From a checkpoint of a small transformer trained on Wikipedia.
Training: a variant of Muon for these matrices, 322M tokens, 4926 steps.
MLP neurons of a small language model. Each row is named by its layer, matrix (up: input weights) and neuron, and shows model dimensions 32-127. Each number is 500 + 50 x the weight over its row's rms, rounded and kept within 0 to 999. Numbers have three digits each.
A block is one neuron, or neurons of one layer that tend to fire together. Before each block is what it responds to, as a language model described it from the Wikipedia text at the highest values.

Description: History word middle. Middle word-pieces of split words, strongest on "ist" in History, Historic or historical, also in valid, Battalion, enabling.
L6.up148:494500516476471377584436538548476477456548525512477491497570435448562571500566469580464394432460599509439495466424600489524502517436528651542554579516456490490502548611527505433551520553489462522595530511504528520489421515524598489502529519480518559421458472572437576586496400467508463551
L6.up350:468494513404471492618531390531535520465435627488492510520570417522509456473461453625510445486586521480439504514492560527565524524427432537487474428550549478415507377474493516478474561549611550518520480527493457568475467434469500488424516463463529528531457510553522597555560442472523525473
L6.up588:552507376425520483584504563556438499454562507504483561564512508509488504493493497500517568405514520565497472401485407428425591481447513533646611478439505506463514557507499525526459483490461476483537403459534591534500410597532480586489447433513505581564552412506438550548430535386539378467
L6.up617:458546503515565519507442496419444537518497491492574562547541461492389534539483560434561492529467475467508479491519601606577560451479461482503481537441501499556488487646384533411491468395535398556551539583490615518598530544550475558442514566534543538526506504500552427593585452521516500518
L6.up654:467401538511550558483476518478501446488434502504606493499590531473540447585576610479601497482420429518473541522531520486515480484461442534540537496526541499535542555565464561423444544466404549475594493521492537485389471503493528560378581478505550554548560504532458457558478505543492544459
L6.up754:396436447369534428446549519579476434516504401608414500513545514589583531521407582535503446441499497414524531478446433538430457575557499421492509557480506613493604461578429551556511483551478460487587535456508520503507543519537493416515516445395385514441525557475492417440516434484516519561
L6.up831:517468470556461375395490515536521464479419456457504486492477478570603437487524423517464511524499426522510553537437443536328558506582394490506570483631547671439500509531462475509521490577411577395521496577457472468581505517504460478525468461489513389417564540519566582493434477501517487457
L6.up925:495479449514407487501484476495417534502612500573479539451458373489542549509579592511533515505437412636425482513517524516440574577504517452534571537440519500555515554487668530527539487494495479434541541478514495577489443532564623525566478470579522559467547457567443523498471488435523351519

Description: Paragraph-break newlines. Line-break tokens between paragraphs in Wikipedia articles, mostly the second newline after a sentence's period or before headings such as ==Personal==.
L3.up170:477484530451439424525537501517504517639475500486611466446485445470479504539492505494516586472533519477505458446620443474498515501439456366518507479476528518541563399414530475512459489482528450423541439526512476507494497554521556445441451442395496491477392557495582425508465475485556517530
L3.up722:501439460545466464565483506496496584608412519563548525494406440448448507494499541488538472492458488529497395486547470513506557527529463515543544521451494557532482504382547609403485440521523542387496451508510389518536504427595490457502487464418546440454437569494532479506538473560466479466

Description: Mid-word "al" fragments. Word-piece tokens inside a longer word, mostly "al" after a short opening such as an, v, ev (an-al-ysis, v-al-uable, ev-al-uators), also " New" at the start of place names.
L8.up18:432480489486443491501450494439501419527521481539414542510483553528448510560575602507514470521502519370478555527420513484453561481479576500593489603541503611465631494441516499536541525592537464595546552502522527549455437484518505486590487506450494527470482562488559427363494439564530485514
L8.up566:552507513516462510503470439493556492514454535508525385522530487586491474445441542433501546510455494427499552504592557459447476448465481498503542543548505556466574449572528496486466466486470469466516381564571526578503550552479488485497460479575518525548411500519549481565477604505522524482
L8.up569:465498520530563441485456462460498485564512509553484438467538451482538495481482591516533530582531531523478567568495447547480499477541505522477457573566563555581574538555496509559461461482461424524498465529532473539499468500528502455547503499501552574388384445543460536490509589547442450514
L8.up789:498432440507442430503554447485452472465554524512442457516358508574535492512431525542484556450565512439468526464662503499441468493577557595537493459485514501603466493447441506526649503519541453440555585442541452521532494518568529494600511610539535447475523528573568451446428487549360484521

Description: Middle of split words. The second word piece of predictable multi-piece words, mostly the ist in History section headings, also UT‑C, Euro‑pe‑an, devel‑op‑ments.
L3.up411:481567557468528502506501432474505669455447509430428505551497449483422626485495462443507612397528495480428448486464504540555518495505477591449510498467569445517544593572502513535456491516478547425501425473490609501481444536483522530522507543492446474526460447485557433511473432520543622591
L3.up962:499523475459586604483466545505485491535606544484514461424566484513481510418428529486578474477585534494430534447450459510493429411399532480467522569483492422554503539509459522511473554593459499471555537550565538523501525456457481486422548496515527507484527499443522500529465489562455546569

Description: Newline after section headings. Line-break tokens in Wikipedia markup, mostly right after a == Heading == or === Subheading === line (Career statistics, Transport), sometimes after a sentence-ending period or blank line.
L6.up44:479507475497377549569464523458555574599454496565437422470487619512500516399565542512458542451518520546523449418487481428410570546494449565486569453446548573426536493393509491466458553500525560496529494538552512463412470526493522535473498511453552518532521505525605501455490486444457505533
L6.up304:446497509518482478532435581468502446566467435484582543468552594477455472459489416551456551419462484635507539522550458440509540552469485476567605487493412524552367645390473536487521450483448547448513511515488495503482541491558609545451500507333581494615467479531516512514556488553485389519
L6.up317:538486460490512567493521461507588488589518522536494496472485594541499463507547593535562527468537603542493472492514499493542503480504419560491585489507471577503485548236501595480574555562538528490459474462468469443551503572465550492458478453423514339412551541502638526504513481444494621499
L6.up359:427485503483343508546524475526501632603500541500483661464484547541561487509494586495526488489538490486440535406489452474491524448474568514529540614579535526485474533470505441480404566420538497513454521492368474490495543452433531477411489565537516562496412477471598581439575517471508515423
L6.up366:510500484453554537456557536446501532460462522566552490458498499497458496508566517515546487587513527583549533477693502500462511557562559468427512553545468533456436531471582563489520616541522541479557521487441426536480488403481508498582466404424474472511460513482567411492500533501523498476
L6.up795:374442540559508512585514518514551569487522516585419535466522497460494557505543585533547582427499506510502436550530530482482528438434454555483539523501406576545463536342487596418486488522559537505478436534486449461504490447537496513557495436412528482489486530452481495469524516524457473420
L6.up808:454530581483493514452476568548475631542529473483517387490450485418485454465522484485457481490554561470473564472511491504528445497516464514461482474412499590572499529323453561482459577480482500495460463578430552543499571466452514598453530418488548529443439506503543508485559498520471484477
L6.up893:502485556431443531486447542448510536560422601488542492540425587501507525497530556583522438516528526490430524559488426446500429474436513503604502461500497578491444492409433492486514404618548488401496449467490496557573548500489486488443532504452506516476349579547535503489523465541488461411

Description: Preposition "of" after nouns. Mainly "of" linking a head noun to its complement (part of, sum of, rank of), plus "not" after did/do/were.
L3.up932:564512464457478494482515504566547501513490498439548530474513572537495592462506463473500640467552544486474518482499499550492458475465510546544574490545608526459491384427536636473411505488456542503469486560535541479488479399544544460497540527455454600476376553596496512620485473453622474503
L3.up941:397405496485547523434486499416457462414538509511448555504505488523427494405508446554515460513495506536513455444511495453497503581483504460507447616435462476469495542509552496495509485432434524511479455575522435529444455603496533510541383518610506497481492567461528578515445428486402487552

Description: Partitive "of" after quantifiers. Mostly "of" right after quantifier words like one, some, many, most (one of the, some of them); weaker on "and", "other", "or".
L6.up35:465331579519467476507456502508491477445510570405459494546512433486485487527446504467472480542512478543468440454474528510514514443577496565421542492446520547484448468534531443650492524458511513511509521472464476504502482574433491507502480473473399425613519442517558469531429486509500425458
L6.up48:555508450445494452538525482519543498413430478543494523471511555544546468483432413487468476414508556490568542523477398523575544522556414483517573538471485549468564577542419452528547540485487518529476639497521530568462507541577453547540430574540444431415544482545483532469454514497484477565
L6.up195:484543533534494517510515490490474521540502521533479538520554539567533449488486398517596529471510500544511544524406397468552471407613494479506444433496505471407472524521537520552509461522503492469530435458490475449483407558343532517505461541526492497426609481513533476471515479484511455472
L6.up370:508504467459462549472520412580445503496480512413504490535479560425498498455470518477550489403595481468522435490501524407515581442492437453494524454452445526508529558507568484459489546571513423436537496596510408445509479591460542539556444550597522516459535547476487381522441497519507433604
L6.up436:412485508477506392474441518515499436377455418500486561552539331437474583521445534521490587432561506542513482511582566511495537477586514508498516448479480514572500521446528557500542498593539553502484382545455587558518595438624548454459511426472512538473479529467461580417533443397459512581
L6.up462:461527499465490477492413459467516509507514612413439480445475524506469501468527573469512517563468512589500576479562563520409481444566483412538542521476562529488500581531458494480445414421543488444498522476451505473521531503473499407468491537499508426530491413499442466484461572406471459571
L6.up484:495449518447532480624455425570520526495490543524410608608514481537518500383404481550536518522624490576477430575529477528440457472572476532451559429499539446434533516503552472490456478454503485455542518514515536512468466543469602506542519442530445519484603485504503525489535439426448496607
L6.up867:526461588456500434499434453523489616536511562631458584571519497515446482529526587554396482419461459500485473546620516617453430469467523569544578521542641494502507576501444498487490478402458477597518494481499510479499521558482498481510524509516539578529414453502506414519474483467574459572

Description: Ordinal and superlative completion. Word-final pieces completing ordinals and superlatives after "the"/"one of" (thir-d, sec-ond, earli-est, m-ost), plus phrase words like "one of", "as part".
L8.up290:442489429506448522525478442545494391448487512419443507504527428487487510506497565482513651591543501493464523431423494572468527464461562430375510508543551530557386405496469506500540538510447556481460493557525506519518495438560521508516487512465518453483386522538523453443446546583540600462
L8.up665:508453531520500482556563419483479421429465502504490494529555499472518520452411559540563534499531523505521519475476491461500474458461435498576521487485538490444457579521470575463502461471457424479492459394588496465566440563439451549471529554426509532495468527517526498443550501501503413486
L8.up791:509514532520491515513518489451598509462591489535498528529599471569555446473449585549567566495502543566565500632502430478515449414516532509459470452462509480472556467458449516457566538435409536530492517521528512599588504527457570440450504543501477526477411495585494439492482455537600483477
L8.up1020:476525500542499554506553538482495511540575466424433486476539547582580506481486509508425500497509492533513451552430453505569506535514463517463581460526522409482450498465482340469555534494519457541496485549499377514540407544454504534523468509458483470444485516431519522515451523451389434465